From a checkpoint of a small transformer trained on Wikipedia.
Training: a variant of Adam for these matrices, 546M tokens.
MLP neurons of a small language model. Each row is named by its layer, matrix (up: input weights) and neuron, and shows model dimensions 96-159. Each number is 50 + 12 x the weight over its row's rms, rounded and kept within 0 to 99.
A block is one neuron, or neurons of one layer that tend to fire together. After each block is what it responds to, as a language model described it from the Wikipedia text at the highest values.

L2.up22:54 54 41 33 41 55 47 60 59 29 52 65 45 38 71 57 44 65 37 52 59 65 39 41 36 62 43 64 71 52 46 51 58 65 43 58 57 42 40 42 39 43 72 42 52 54 51 53 50 38 42 25 52 38 54 46 52 55 40 60 42 67 63 58
L2.up72:67 42 57 39 45 59 42 39 73 43 46 39 50 28 35 60 51 43 50 28 38 53 57 62 31 58 45 58 32 49 44 37 47 50 51 39 70 18 53 37 62 42 71 49 44 64 46 42 43 53 55 55 74 38 46 55 67 58 67 57 50 45 63 43
L2.up87:53 61 48 48 68 59 68 46 57 44 33 59 41 54 57 44 57 41 79 64 47 69 44 54 38 60 49 17 65 55 33 68 74 57 43 68 49 50 43 38 64 51 77 51 49 44 78 59 44 54 59 51 59 58 75 20 34 42 42 49 64 49 45 46
L2.up212:41 49 46 44 54 48 50 77 73 44 35 41 24 63 43 43 53 46 36 62 49 49 59 39 59 41 51 47 69 58 60 69 63 63 33 60 44 56 46 51 50 29 36 50 47 62 41 40 33 52 54 35 67 46 31 49 56 40 57 47 66 58 41 44
L2.up270:60 47 43 28 43 69 54 67 73 37 53 70 43 32 51 59 55 43 45 31 63 42 57 53 41 43 34 40 45 40 58 60 62 60 52 48 44 38 45 34 77 53 52 65 55 60 51 40 46 53 65 45 57 34 68 29 88 39 38 45 74 35 43 51
L2.up578:38 48 55 32 47 54 56 25 50 62 47 47 16 41 40 64 64 54 60 54 74 39 65 27 47 78 32 51 50 59 49 47 46 65 52 52 42 51 30 48 55 65 50 71 49 41 47 43 65 32 63 30 60 31 48 48 63 29 46 47 71 46 48 51
L2.up600:47 52 39 54 48 40 31 59 66 57 42 54 40 34 53 63 41 55 61 64 53 55 57 47 33 54 36 46 43 36 25 52 40 57 54 38 52 47 51 59 62 64 49 25 45 64 35 38 41 36 42 68 72 47 87 52 63 59 43 48 41 40 36 61
L2.up621:37 67 58 26 54 42 45 71 54 43 55 58 60 50 42 73 36 41 50 51 41 42 36 36 41 57 70 40 66 45 36 77 40 86 39 51 29 50 48 21 49 33 41 59 48 50 55 40 60 25 42 54 64 44 60 47 71 69 34 46 53 39 40 44
Responds to: Incomplete word-start fragments. Word pieces that begin or split a longer word, such as det in detail or detected, ti in stratigraphy or intertitles, plus apostrophes before s or contractions.

L5.up11:50 57 68 59 68 69 53 60 31 81 51 53 37 53 82 46 74 53 40 56 66 49 67 49 56 60 61 42 49 66 74 42 59 54 48 57 46 61 65 65 46 44 52 47 56 35 48 54 55 28 69 50 31 43 62 57 51 48 53 65 64 57 33 41
L5.up19:49 49 63 49 53 61 25 41 45 51 34 44 45 33 55 42 58 58 41 55 39 35 60 69 48 55 46 60 52 66 55 55 71 64 47 72 46 34 46 60 46 38 40 58 59 55 67 32 49 25 51 55 47 61 60 49 44 68 46 71 52 76 49 49
L5.up119:45 44 61 45 45 56 39 56 54 57 57 66 43 49 67 09 53 48 46 52 50 50 58 31 40 48 62 56 50 58 63 58 48 64 33 56 50 61 00 44 55 59 47 55 50 45 58 42 51 64 61 44 48 75 50 23 49 23 52 51 44 51 43 44
L5.up229:56 34 61 59 48 65 47 50 49 63 39 58 34 43 71 38 52 59 46 51 63 40 51 36 46 39 60 47 43 61 69 36 73 34 44 73 47 54 41 64 51 49 40 46 59 46 46 53 45 51 71 59 45 65 64 58 54 68 36 50 51 44 27 35
L5.up391:44 49 70 44 55 67 40 43 66 43 45 62 54 48 48 42 56 65 41 52 34 30 58 61 45 47 64 44 59 72 62 63 64 56 44 56 53 36 54 60 55 50 52 44 49 50 51 65 53 54 24 32 43 47 61 60 35 47 49 71 54 52 49 58
L5.up501:40 42 60 46 53 72 62 42 55 54 35 45 58 44 65 34 65 48 41 75 50 58 49 48 66 53 56 55 59 63 63 63 63 50 53 60 50 61 36 54 37 47 48 52 45 52 74 69 55 45 49 55 49 50 45 67 45 59 35 75 74 45 33 59
L5.up636:58 60 55 35 53 56 67 47 36 59 40 46 56 59 70 36 64 68 59 52 56 51 25 69 63 56 31 69 49 54 82 30 81 64 33 57 48 61 63 40 38 57 51 30 47 60 72 44 73 43 23 58 53 56 51 31 58 39 50 85 64 49 53 48
L5.up722:51 52 59 44 29 55 37 61 39 67 43 39 60 49 46 25 44 32 46 35 44 37 70 37 44 39 50 30 82 67 47 41 43 38 61 36 46 55 60 56 45 56 29 60 48 38 38 53 39 46 38 41 30 60 51 70 37 72 43 52 40 64 40 67
Responds to: Possessive apostrophe. The apostrophe right after a name or noun, usually opening a possessive 's (Ria's, the city's, Sotheby's), also O'Sullivan; weaker on en dashes and mid-word pieces.

L5.up9:32 33 29 44 51 76 46 43 58 63 51 70 55 59 27 66 53 29 31 56 32 37 44 52 49 44 55 48 47 59 39 61 46 39 47 47 49 36 39 44 48 48 52 53 66 66 51 37 63 50 40 50 47 50 74 53 49 53 50 52 50 54 50 44
L5.up75:73 68 54 44 21 53 58 32 64 42 49 59 37 48 68 67 50 60 44 67 55 34 44 69 55 12 45 47 28 49 56 45 85 37 52 44 47 43 50 42 44 55 58 40 54 54 43 33 40 42 62 27 46 62 50 55 59 52 45 60 34 63 59 64
L5.up116:81 62 72 48 53 48 48 44 35 53 41 53 50 46 49 71 47 30 48 44 44 38 50 78 52 29 57 48 43 66 45 20 29 74 44 72 49 36 68 48 43 59 51 37 62 51 30 25 43 60 31 32 43 33 61 42 62 35 58 55 62 46 65 59
L5.up160:54 70 58 42 25 59 43 48 47 56 73 62 52 29 52 59 37 35 37 36 36 47 63 38 55 11 36 22 47 58 67 45 41 55 64 57 50 70 69 68 58 42 52 41 51 40 47 62 60 46 59 39 49 46 53 30 49 60 53 34 38 50 47 44
L5.up223:52 60 36 50 42 53 45 58 61 45 44 63 46 47 61 60 51 27 57 73 48 50 64 52 41 55 48 65 49 54 66 68 62 35 53 73 48 63 38 50 31 43 54 64 55 56 64 38 42 20 62 50 69 48 62 49 64 37 57 34 47 64 64 35
L5.up389:54 53 43 62 30 49 46 47 59 55 58 67 55 36 40 75 56 47 34 62 20 60 65 69 27 52 59 46 50 44 53 71 35 58 53 53 56 43 73 24 54 37 57 44 47 46 51 47 45 51 55 60 35 41 40 44 59 48 70 51 53 50 51 46
L5.up487:63 53 56 54 13 45 45 33 31 54 59 47 55 26 21 48 47 55 52 60 76 41 52 43 41 59 62 50 49 40 70 36 48 43 37 60 52 60 41 49 59 56 53 36 48 40 74 22 19 49 70 43 47 46 53 39 66 46 60 42 27 55 64 51
L5.up705:56 53 69 58 67 55 42 47 39 50 39 77 39 36 45 68 42 49 70 63 54 79 69 64 40 49 52 60 56 66 52 42 74 41 53 75 53 50 61 56 58 56 62 33 49 57 48 44 67 48 54 37 48 18 54 54 30 48 52 37 62 54 32 47
Responds to: Modal can after subject. Modals like can, may, will and pronoun they right after a subject noun phrase, before a verb ("locks can discourage", "this may be"); weaker on mid-word fragments (ona, la, br).

L8.up740:34 43 54 60 56 54 36 18 41 29 35 61 50 51 52 43 52 31 55 51 63 38 61 59 45 61 38 63 55 59 55 46 49 27 56 36 46 30 49 41 59 50 41 57 56 28 35 49 51 57 22 58 41 53 64 69 53 29 52 59 53 49 37 41
Responds to: Possessive apostrophes and score dashes. Mostly the apostrophe before possessive s after names (Kilmarnock's, Amtrak's, Sotheby's); also en dashes in scores (4–1, 7–0) and "to" after verbs (attached to, falls to).

L8.up577:68 49 36 41 52 54 44 60 74 50 65 39 51 48 26 43 45 40 37 63 49 40 40 57 43 63 56 60 54 46 54 71 38 50 52 63 28 40 50 38 48 51 60 27 48 65 43 60 54 31 60 43 78 52 76 38 33 65 40 49 30 43 37 45
Responds to: Main verb after subject. Fires on the main verb (or its last word-piece) right after a subject or time phrase, e.g. he saw, there were, question-ed, and years after In.